python train.py --tie_word_embeddings=false --init_std_o=0.0 --optimizer="muon_variant" --lr_mult_o=1.5
MLP neurons of a small language model. Each row is named by its layer, matrix (gate and up: input weights) and neuron, and shows model dimensions 0-95. Each number is 128 + 32 x the weight over its row's rms, rounded and kept within 0 to 255. A neuron's up and down rows have the sign that makes its largest values positive.
After each neuron's rows, "fires in" lists the words (lower case) most often at its 100 highest values on Wikipedia text that the model never trained on.

L7.gate39 [110  97 144 150 105  88 134  95 133 139 121 109 157 105 139 111  86 155 122 127  65 135 138  68 148 160 122 153 123  82 143 182 132 158 135 107 171 160 158 118  94  69  65 138 153 197 153 141 140 160 139  97 187  97 138 101 119 142 168 180 118 112 107 196 153  78 142 116  70 147 125  88 122 153 140 185 147  94 117  87 129 129  98 131 108 163  87 109 140 169 131 153 144 125 101  96]
L7.up39 [123 140  76 138 132  72 163 144 158 167 181 161 109 165 140  86 122 136 104 161  74 131 145  89 156 150  99 138  95 150 143  95  47 165 164  88  55 164 134  82 162 113  77 168 113  77 101 114 143 150 167 153 137 152 116 103 142  95 119  99 103 167 117 169 130 127 115 130 191 136 133 156 143  78 126 108 137 104 142 156 176  94 146 179 170 118 175 173 141 141  74 125 114 156 127 173]
fires in: "his", "former", "new", "their", "her"

L5.gate427 [187 109  98 104 139 175  84 135 183  99 161 148 197 136 137 149 139 119 136 169 110 143  83 144 140 187 184 132 165 152 102 108 167 156 112  94  95 165 151  78 106  70 124 116 154 119  79  79 129 150 142  82 181 108 137 110 139  71 182 101 103 151 183 122 133  94 130 144  53 132 133 181  83 140 143 109 105 163  88 129 142 119 145 172 125 139 138 139 124 119  79 193 182  90  75 192]
L5.up427 [103 122 141 123 144 129  99 156 110  92 141  76 125 152 101 104 130 150 129 129  69  96 163 149  99 161  83  68  72 137 113 125 156 149 140 149 105 108 110 154 131  56 156  75 130 107 177 123 122 152 187 134 135 171 143 125 125 102 135 146  80 111 136 144 108 149 122 143 126 117 150 138 100 148 116 173 123 188 119 125 110  59 203 139 155 134  77 181  42  68  68  98 126 112 156 174]
fires in: "such", "no", "these", "any", "this"

L7.gate336 [133 152 129 123 144 144 113  67 135  91 180 139 121 134 117 205 104 110 122 161  79 139  96 125 144 135  86 134 152 134  96 127 115 157  82 127 134 177  77 125 131 115 101 154 131 151 104 110 114 173 144 167  77 146 180  82 107 129 115 149  96 117 121 168 134 152 132 134 154 145 127 203 148 158  99 103 162  97  64 123  81 115 125 132 156 157 121  98  94 145 104 107 147 172 146  89]
L7.up336 [109 136  67 117  70 106 131  85 129  62 101 136 159 137 105 138 126  80  86 197 145 130 102 122 180 140 103 173 205 111  51 159 149 111  74 110 138 112 127 105  90 146  37 169 140 170 174 132 109 105  74 119 145 149  97 105 162 189 128 123 144 115  42 166 117 147 127 143 165  76  85 149 133 104 111 176 147 122 144 143 146 158 160 103 131 174 150 153 130 119 148 120 106 147 115 121]
fires in: "an", "taken", "mika", "zach"

L5.gate28 [159  70 122 109  81 118 114 109 190 148 108 133 116 122 159 136  73  76  94 164 122 200 114 113  87 132 144 172 156 111 133 140  80 104  53 121 149  94  90 173 118  86 169 149 132 162 144 110 114 124 136  85 102 128 113 122  96 142 175  91  93  74 158 102 134 104 155 148  76 111 128  92 198  99 129 163 162 145  86 138 137 123 143 100 170 154 181 183 171  67 123 123 100  88 201 128]
L5.up28 [142 112 111 125 122 179 140 130 161  73 119 129  92 171 127 111 131 140  73 136 107 114 119  97  59 100 106 128 159  48 175 163 133 194 133 149  89 152  85  86 142 193 138 167 143 166 110  96 116 138  76 130 188 126 182 116  98  76 139 119 105 124 134 158 123 183 190 174 118 131 146 122 150 142 173 127 199  93 120 169 113 113 107 121 151  88 187 147 154 105  93 118 115 103 131  89]
fires in: "0"

L3.gate206 [148 113 122 108  69 149 141 123 134 180 117 158 118  96 135  91 182 102 105 102 141  67 107 127  80  80  95 132  98 163 115 165 177  93 135 132 108 133 151 148 133 102 133 161 197 156 166 136 140 173  94 189 114 124 153 204 170 161  97 150  55 157 146 110 120 134 130 117 117 130  85 149  73 161 128 115 140 133 137 115 135 203 137 145 106 167  78  52  79 153  74 149 206 145 153 102]
L3.up206 [ 96 124 101 118 214 129 139 159 136 154 163 171 171 109 139 149 102 130 105  91 156  60  86 158 109 106 136  86 109  87 127 190  56  81 128  77 121 131 138 111 141  85 127 134 121 139 122 128 159 165 126 121  85  76 136 199 142 156 128 132 100 180 191  98 178 127 173 168 209 115 133  97 141 160 180 150 124 165 121 107  88 118 124 189  71 133 134 135  76 109  81 136 112 105 120 135]
fires in: "0", "golden", "gold"

L3.gate217 [150 113  70 110 111 178 147 175 181 100 174 109 129 129  54 179 103 126 109 102 122 154 117 163 120 133 138 119 126 152 121 213 128 138 171  95 111 150 125  60 193 129 168 114  97  94 148 127  91  72  94 151 146 108 110 117  88 124 147 127 117 151 109 138 124 110  87 127 151  90 139 109 152 142 157 118 123 133 199 111  99  96 129 127 162 141 102  97 170 169 103 158 172 122 165 174]
L3.up217 [163 145  71 110  98 173  82 129  82  72 118 140  93  94  81 149 173 150  49 146  85 160 140 178 187 144  92 110 159 134  83  87 158 116 112 142 109 155 126 169 173 140  91 116  84 139 160 159 163 128 128 128 115 131 126 145 106 125 145 167 174 112 134  82 181 120 112  72 120 169  80 120  76  93 164 130 143 152 150 144  85 115 142 116 105 135 116 159 119  68  99 175 128  93 154 160]
fires in: "medical", "medal", "media", "medium", "medalist", "immediately"

L8.gate54 [150 122  81 137 112 125 120 145  89 126 170 108 103 120 101 142 124  90 170 167  93 118  94  97  72 188 144 118 139 155 143 114 184 122 137 133 104 170 184 103 107 149 144 152 146 133  93 118 140 196 165 115  57 120 123 122 108 123 122 185 112 180 106 103  95 117  98 117 154 100 147 140 156  88  98 134 144 146  88 197 111  80 129 135 105  98 183 128  61 167 198 109 152 126 105 172]
L8.up54 [150 161  85  78 121  67 127 133 116  62 139 115 191 109 119 163 121  94 131 182 135 131 103 164  91 182 144  89 106 100 152  91  87 131 105  84  97 131 128 116 149 122  98 132 143 193  97  67  94 136 142 151 132 128 130 152  87 105 157 134 165 150 142 112  88  67 118 138 158  81 175  98 148  87  59 131 153 137 134  74 103 166  75 126  81  62 185  77 137 134 200 117 114 160 133 133]
fires in: "russian", "more", "radio", "christie", "certified", "russia"

L7.gate135 [188 120 160 148 135  86 165 182 123 109 115 115 170 153 120  93 195 146 150  58 155 127 154 147 198 109 100 166 130 114 144 127 181  98 142 113  95 148 109 113 181 155 107 128 130  92 105 119 143 154 179 119 133 166 134  60 100 155 150  95 153 156 122 106 123 171 112  90 115 129 155 155 181 104 156 142 136 156 146 181 140 161 121 147 113  90 104 154  48 141  84  56  66  72 132 125]
L7.up135 [159 146 168 130  77 119 178 134  99 106  70 148  55 137 129 151 120 157 130 147 118 115 121 173 135 120  77 123  71 175 133 124 151 166 106  83  92 144 117 168 107 116 163 146 163  72 153 122 159 160 101 166  98 188  88 100 151  81 124 133 133  69 143 122 145 117 142 124 144 108  57  78  98 138  99 129 130 116 104  66 124  65 148 137 144 138 136  97 122 142 185 110 107 126 133 134]
fires in: "september", "october", "november", "december", "may", "august"

L8.gate228 [119 123 117 107 147 174 137  77  95 113  93 112 157 133 164 141  98 151 111  97 154 191 125 153 126  80 119 148 140 135 130 112 171 121 157 141 109 123 134 158 134 128 115 148 143 104 150 107 126 177 121 123 211 134 102 153 133  99 156 137 120 161 161 128 134 138 111 112  97 125 140 133 166 114 168  78 195 174 199  91 123 166  72  63  57  83 164 122 130 145 146 126 112 127  98  80]
L8.up228 [166 186 104 109 121 102 120 163 133 154 109 110  95 141 113  49 170 135  80 106 116 129  79  92 133 118 151 113 176 105  79 152 167  98 161 124 181 157 149 114  75 154 185 168 194  55 138 108  83 146 104 140 118  91 124 141 151 127 132 134 152 162 137 183 167 107 124 133  81 119 181 126 126 116 165 166 125 129  75 120 185 117  89 132 162 174 122 129 108  82 119  71 140 217 135 160]
fires in: "the", "became", "as", "s", "become"

L7.gate101 [129 110 139 108 133 156 179 169 113 105 174 141 129 137 114 139 176 168 107  59 167 157 122 153 139  81 106  86  71 109 125  99 100 159 149  74 160 116 109 109 107 135 132 162 140 115  83 101 148 178  57  92 179 122 177 105 105 101 113 175  78 139 110 160 120  83 120 127 113 156 121 155 120 142  61 166 123 135 146 132 151 117 114 169 183 128 150 132 157 144 134 162 144 165  57 129]
L7.up101 [162 131 130 141 114 101  78 115 144 128 119 156  97 176 135 172 169  97  90 142 140 144  65 134  95 132 161  81 127 140 152 110 103 101 162 117 117 116 146 119  89 117 159  98 125 165  56 120 166 146  96 130 184 124 130  92 115 107 126 171 100 121 103 151 182 119 131  91 124 156 162  99  80  99 186 156 105 136 167 178 141 151 134 127 196 102 157 149 166 136 129 174 149  74 134  60]
fires in: "and", "first"

L8.gate239 [157 114  65 115 158  94 146 113  94 166 202 134  90 106  85 108 115 102 175 106  99 128  65 125 121 145 137 121 211 114 136 125 127 117 113 154 138  63 142 129 191 116 157 128 137 135 194 109 144 151 159 207 123 113 122 138 124 153 193 138 118 141 142 214 167 136  83 126 102 160  72 150 128 124 154 120 151 142 118 140  46 124 134 143 138  87 112 120  75  39 115 127 117 190  71 117]
L8.up239 [109 120 142 185 130 116 141  84 153  86 206 185  98 101 178 160 127 196 109  96  86 157  91 166 139 149  95  97 128 133  82 134 140 111  89 101  97  57  69 130 138 168 170 123  95 177 107 103 147 166 109 155  89 105 129  81 123 131 133 167 122 110 119 165 170 128 116 130 137 111 117 103 113  98 120 117 108  96 132 102  83 136  60 129 158 114  94 144 185 126 149 100 132 123  55 151]
fires in: "an"

L8.gate454 [115 105 123 129 120 102 126 127  99 105 157 133  58 119  62 136  92 187  75 109  70 184  69  71  26 147 166 150 103 138 110  88 141 183 168 114  98  82 144 130 100 120 143 121 120 121 115  63 133 181  92  93 158 101 156 146  81  86 103 113 139  96  92 146 158 111 174 103 170 137 128 156  95 106 137  92 130  86 159 107 176  69  74 144  97 109 157 121 136 127  91  79  98 164 148 133]
L8.up454 [105 182  91  70  89 104 168 128 127 132 146 131 137 128 100  95 187 154  88  76 120 171  74  47 110 112 100 127 111 123 182 111  88 150 133 131 133  78 151 135  51 128 159 129  64 129 133 110 128  94  83  79  94 139 164 139 151 114 107 124 139 143 104 203 129  85 134 139  95 197 176 108 121 108  71  84 160  72 137 119 171 138  86 137 149 105 150 145 137  41 108 154 115 133 109  94]
fires in: "the", "a", "as", "first", "appointed"

L8.gate419 [117  97  82 117 159  79 115  69  95  56 158 126 100  84  97 133 104 168 124 112  62 147 145 102 157 125  63 102  88 189  86 102 121 175 115  78 186 153 126 142 110  74 122 106 154 140 103 103 159 169 113 189 163  98 102 129  60 127 173 127 117  89 107 104 132  94 107 150 153 143  81 144 140 123 166 181  94  56 154 157  92 111 112  81 156 107 118  86 147 144  75  79 131  92 107 114]
L8.up419 [117  73 124 132 112 133 104 120 163  70 159 127 106 113 130 146  95  89 120 181 126 190  94  87 109  82 149 121 104 120 148 158  71  68 123 127 127 143 158 126 108 136 136 112 123 132 154 166 163 104 128 107  86  57 160 113 185 186 150  94  89 118 102 159 113 115 102 195 122 143  88  66 152 123 113 115  70  98 149  36 102 148 131 176  91 163 148 174 145 156 137 139  84 136 149 117]
fires in: "and", "most"

L8.gate335 [ 79 141 125 130 169 124  89 130 145 128 127 130  98  97  66 203  96 137  91 115 121 128 135 174 143 148  72  70 132 149  53  91 140  65 203  76 153 105  79 162 127  96 148 126 102 136 126 130 210 136  93 136 122  88 207 139  85 128 115 104 127 151  78 130 142 115 121  92 154 114  96  83 149 168 101  86 179  91 149  92  94  84  46 138 142 137 141  79 129 159  89 158 133  97 140 149]
L8.up335 [150 137 123 132 131  93  97 186 128 182 164 119 117 101 100 123  66 129 128 116 120  80 122 136 148 123  91 121  98 129 108 138 176 140 134 131 132 164 137  55 131 121 194 108 192 111  72 129  70 219 170 144 145 131 107 174 138 129 108 128 134 153 171 151 133 207 122 202 152 148  80  99 131 132 172 109 139 101 107  83 120  51 138 138 133 136 187 154 139 144 122 187  51 118 185 110]
fires in: "and"

L8.gate297 [ 66  99 144 105 114 118 142 166 136  74  98 125  85 140 129 177 173 142 136  96  70 135 132 148 136 180 155 160 114 127 176  68 187  96 133 147 111 145 111  93 168 150 154 114  87 106 148 150  87 164  88 163  97  89 134 181  93 122 123 138 107  94  71  57 131 134 182 130 127 151  56 135 127 111 117 176 140 109 151  91 126  53 139 152 130  76 169 136 124 138 134 112  79  96 130 108]
L8.up297 [ 96 168  76 164 181 102 170 160 184 180 196 152 120 160 153 100 168 161 153 135  99 132  90  75 117 145 112 111 150 163 148 110 128 103 101 186 111 131 124 131 177 136 136 191 153 134 159  78 139 177  45 112 121 129 171 125 171 116 141 140 132 115 109 130 141 176 136 101  99 126 147  98 159 122  94  87 150 166  84 197 131  86 141 103 119 152 113 154 116 192 159  77 158 132 124 214]
fires in: "the", "metropolitan"

L7.gate243 [127 111 133 134 137 107 119  58 158  88 166 140 117 106 207 141 198 168 130 147 139  99 132 102  63 148 140 170 171 135  54 130 123 180  75 180 140 134 137 135 133  74 136 104 146  95 157 105  97 161 150 125 110  81 113  79 130  83 114 125 134  90 172  72 189 130 198 135 115 102 181 138 200 130 175  91 111 106 157 139 157 118 139 149 129  88 155 181  75  80 161 140 142 119 167 110]
L7.up243 [ 75 140 135 146  82 110 137 138 100 111 198  96 104 127 171 130 128 139 160 106  81 150 159 160 129 209 131 175 172 128 153 166 140 174  93 102 135 141 130 154 154 182 157  88 157 127 116 101  93 110  92  96  99 117  90 140  88 117 106  78 175  88  93 101  83 185 145  72 154 200 184 115 115 117 159 121 122 128 175 136 147 114 109 137  65  72 124 121 146 149  67 116 138 102 159 128]
fires in: "music", "museum", "research", "musical", "among", "company"

L3.gate339 [105 148 108 110 137  81 158 101 113 123  90 116 117 168 145 133 143 199 107  99 103  84 156  85 143 143 164 116 155  72 142  75 139  75 109 168  79 104 113  73 139 126 166 153  96 129 114 124  65  94 133 179 158 138  49 170 113 135 108 167 150 143 124  99  84  78 174 102 127 173 136 151 103 137 100 113  97 115 143  67 156  97 146 110 110 112 125 193 163 154 119 149 167 162 156 142]
L3.up339 [140 146 117  85 135 158 169 127  82  79 142 163 112 164 161 115  83 144 109 132 153 186 153  79 115 182  60 102 155 106 104  46  86 150 105 113 102  70 125 121 148 103  89 143  86 137 159 117 163 166 138 152 135 141 110 139 112 146 129  98 168 135  99 116 120 114 149  43 171 157 123  98 153 161  79 152 107 201 141 145 145 117 125 114 138 128  91 135 155 140  83 115  98  59 146 119]
fires in: "south", "north", "east", "western", "west"

L7.gate161 [120 203 125 119 163 121  80 125 194 148 122 140  84 190 155 176 162 118 112 133 176 149  86 144 112  75  70 152 146 132 102 122  90 112 102 173 147  87 113 131 108 135 130 140 155 132 164 151 154 187 132 138 112 156 114 109  99 177 128 140 180 144 115 158 142 124 116  86 117 169 150  97  75 181  86 148 132 147  93 112  97 124 120  94 149  79 165  96 120 150  88 204  97 196 127  97]
L7.up161 [127  96  78 168 183 118 116 136 134 116 116 106 149 117 120 119 129  93  74 110 101  96 153 167 109 118  83 124 101 109 120 173 101 158 202 117 150  67 165 140 139  92 147  65 166 141 127 115 155 187  83 102 170 108 141  97 121 105 132  94 152  99 163 181 175  96 104 157 193 124 173  81 105 110 132 139 113 141 144 129  86 122  90 145 140  79  99  94  99 168 164 130  78 145 112 115]
fires in: "was", "were", "been"

L3.gate471 [ 74  87 173  79  91 152 108 142 153 111 146 105 130  94 147 134 128  89  79 147 148  80  60 124 137 121 177 153 143 151 157 153 132 129 118 123 154 130 154 104  88 106  97 140 170 139  95 125 139 175 111 187  88 119 164 100 177 129 115 164 164 154 102  97 125 135 113 106  92 160 136 189 102  95 112  50  73  88 107 152 173 109  84 122  71 127 173 115 163 103 179 122 157 198 165  84]
L3.up471 [124 119 146 100 145 101 125 107 103 132 145 114 110 141  85  98 136 100 131 135 155 189 150 101 118 162 189 104 192 115 116 123  84 194 155 102 117  94 103  90 132 108 127  61 162 177  88 136 132 122 119 119 141 110 124 130 145 126 157 154 141 150 157 149 136  80 171  54 198 118 154 174 135 119 153 167  80  92 137  94  77 122  91 160 105  99 192  94 167 142 108 139  98 100 141 188]
fires in: "college", "women", "cola", "textbf", "color"

L5.gate186 [167  66 138 102 117 102 170 174 118 174  93 138 116 159  42 127 109  88  93 120  77 119  70 124 118 157 156 159 164 171 133 108 127  65 108 123 153 160 136 149 176 148 148 115  89 159 109 135 144 133 127 134 148 104 118 118 120 157 140 118 125 118 115 156 101 146 121 144 146 114 122 115  98 104 133 163 130 111 146 122 123 105  52 161 134  84  85  86 118 171 187 139  63 122 162 117]
L5.up186 [151  87  93 143 106 124 157 160  69 135 113  97  57 130 185 175 141 148 125 198 113 108 184 131 127  40 144 160 119 123 176 162 108 156 153 176  62 168 102 135 102 142 127 155 115 127 139 120 123 123 164 173 124 125 123 137 102 142 138  89 141  99 112 163 114 139 119  92 151 185 119  82  77 143 153 175 160 179 129 115 164 111  84 143 161 129 102 113 130 157 172 156 138 100 182 165]
fires in: "born", "opened", "built", "founded"

L3.gate334 [ 58 111 148 139 103  87  61 130 129  89  97 105 161 159 162 115 134 113  87 152 217 131 118 136 122 151 171  89 154 128  97  77 141 146  97 168 117 175 158 123 123 114 149 150  89 171  76  88 122 107 113 131 119 126 101 194 143 126 202  83 149 144  88 132 167 112 130 114  95  44 140 172 117 205 103  89 153  90 173 166 107 203 110 158 168 136 181 105 149 148 142 114 161 100 130 135]
L3.up334 [ 99 158 106 121  94 117 138 140 155 151 124 146 164 154 131 108 149 124 111 178 165  92  57  89 118 200 146 103 130 152 126 150 147 138  97 151 162 131 183  79 147 118  82 105 140 169 124 153 109 161 190 150 120 145 114 135 136  98 124  86 167 127 150  81 148 111  94  96 135 148 146  87 124 117  81 153 195 123 110  94  90 142  83 125 111  63 174  95 164 152 147  88 153 151 146 141]
fires in: "new", "college", "color"

L5.gate256 [ 82 132 146 122 148  87 119 115 105 113 143 129 104 151 117 150 125  90 132 124 130 131 152 107  70  65 107 148 168 139 107 131 106  60  83 144 146 149  84 149 159 104 150 141  86  95  85 223  87 140 154 121 163 139 158 116 122 131 139 123  76 135 144 114 154 106 118  30 149 150 128  97 115 123 119 136 123 146 152 106  63 134 197  42  75  98 130 168 143 102 197 162 111 127 128  91]
L5.up256 [150 110 137 128 112 105 174 117 106 115 158 121 116  98 138 117 163 143  96 134 143 104 107  93 123  82 163  88 108 137 109 113 202  74  62 121 134 121  66 149 130 113 159 116 157 138 116  61 163 144  81 152 141 111 102 100 158 130  96 117 127 147 125 147 172  56 133 109 126 157 115 141 146 119 138  75 151 159  66  99 143 100 132  50 108 168 150  78 135 194  26 194 115  70 122  86]
fires in: "award", "awards", "worked", "career"

L4.gate150 [109  98 119  83 125  46 111 122 169 123 133 138 138 121 131 136  70 146 113  86 169  67 152  97 110 124 137 121 129  57 130 117 140 172 153 148  55 117  63 132 143 103 145 113 169  74 110 132 145 113 113 145  34 133 165 150 189  99 102 141 168 138 126 119  84  90 156 130 183 155 153 158 136 141 123  71 164 119 204 113  71 192 135 168 134 127 117 152 153 175 121 138 165  94 154 110]
L4.up150 [118 112 132 132  88 130 151 162 109 192 141 121 151  87 154 171  88 210 105  56 159 110 130 117  65 171 148 102 122 155 102 141  55  79  88 129  55 184  75 120 131 106 148 178 118 141 127 110 120 141 142 147  81 100 135  69 198 153 138 146 147 107 148 164 183  87 107 138  89 160 187 157 158 123 174  50 153 185 104 137 132 133  93 152 146 130 137 128 173 154  96 139  93  54 143 114]
fires in: "south", "of", "college", "north", "northern"

L3.gate250 [111 111 109 108 103  94 132 159 104  84 188 128 128 153 151 121  98 127  98 122  83 160 142 148  99 166 125 114 174 101  95 103 129  92 126 157 176 121 123 130 146 137  15  98 104 161 134  98  79 128 131 103 125 130 117 161 113 106 112 166 170  75 132 165 200 169 142 131  93  99 124 109  91 142 115  81 150  64 153 122 157 144 117 127 125 158 165 111 114 128 170 107 155 137 112 136]
L3.up250 [117 153 133 153 142 146  32 152 131 147 107 134 153  54 138  73  79 170 185 106 113 149 131 116 163 165 152  94 124 136 138  61 118 108 102 163  72 168 148 161 154 159 176 129 163 175  57 119 100 168 114 122 109 120 114  90 145 164 119 148 162 133 144 159 151 168 162 148 101 131 139 171 172  96 173 137 111 179 123 135 207 106 145 145 138 175 137 145  95 122 170 126 100 104 117 167]
fires in: "as", "in", "while", "though", "by"

L8.gate492 [142 177 188 109  47 105 132 158  29 130 139 139 153 121 114 111 195 106 131 145 156 106 129 178 163 143 142 188 134 135 122 104 122  90  30 128 147 117 124 156 165  96 149  64 115  65 141  86 117 155 137 128  91 117 147 119  89 134  74 162  56 170 171  79 169 132 142 119 193 161 128 142 136  88  91  93 123 143 129 125 119 149 158 154 132  94 115 117 100 189 168 119  89 176 156 117]
L8.up492 [129 104 109 170 108  84 152 122 126 119  95 148 116  94 129 121  91 113 171  77 136 166 112 202 123 147 144 149 146 135 153 116 106 144  72 127 129 133 155 159 136  95 152 140 148  83 144 127  49 146 123 128  86 131 129 118  66 159 144 177  53 148 191 122 117 119 164 138 177 158 161 139 119 139 166  97 165 115 147 104  49 158 116 159 112 105 184 150 129 184  93  99 116 103 110  97]
fires in: "russian", "canadian", "uganda", "ugandan", "austria", "iowa"

L7.gate157 [118 120 116 167 175  91 131 116 110 146 164 147 165  87 140  60  91 182 123 184  99 127 134 135 180 129 101 128  84  92 110 137 154 207 168 159  73 118 189 118 119 118 121 118 172 168 129 149 143 158 115 158 122 117 119 160 108 156 152 113  93 115 104 123  99 114 165 127 101  89 129 165 171 173 128 207  51 119 133 143  93 131 104 139 141  45 141 102  91 181 142 137 108  80  80  91]
L7.up157 [ 96 152 125  96 140 164 121 155 103 109 134  82 126 128 159 148  98 106 182  94 110 161 139 136  75 131 115 136 118 158 143 121 153 115 141  40 147 163 132  91 113 113 178  96 162 123  97 178 133  72 167 170  86 102  80 162 146 118 127  92 147 117  75 130 125 110 117 122 117 139 133 104 149 150  82 115  71 140 141 114  68 172 134 166 160 120  91  89 120 188 153 167 130 140  96  27]
fires in: "his", "her", "their", "ohio", "born"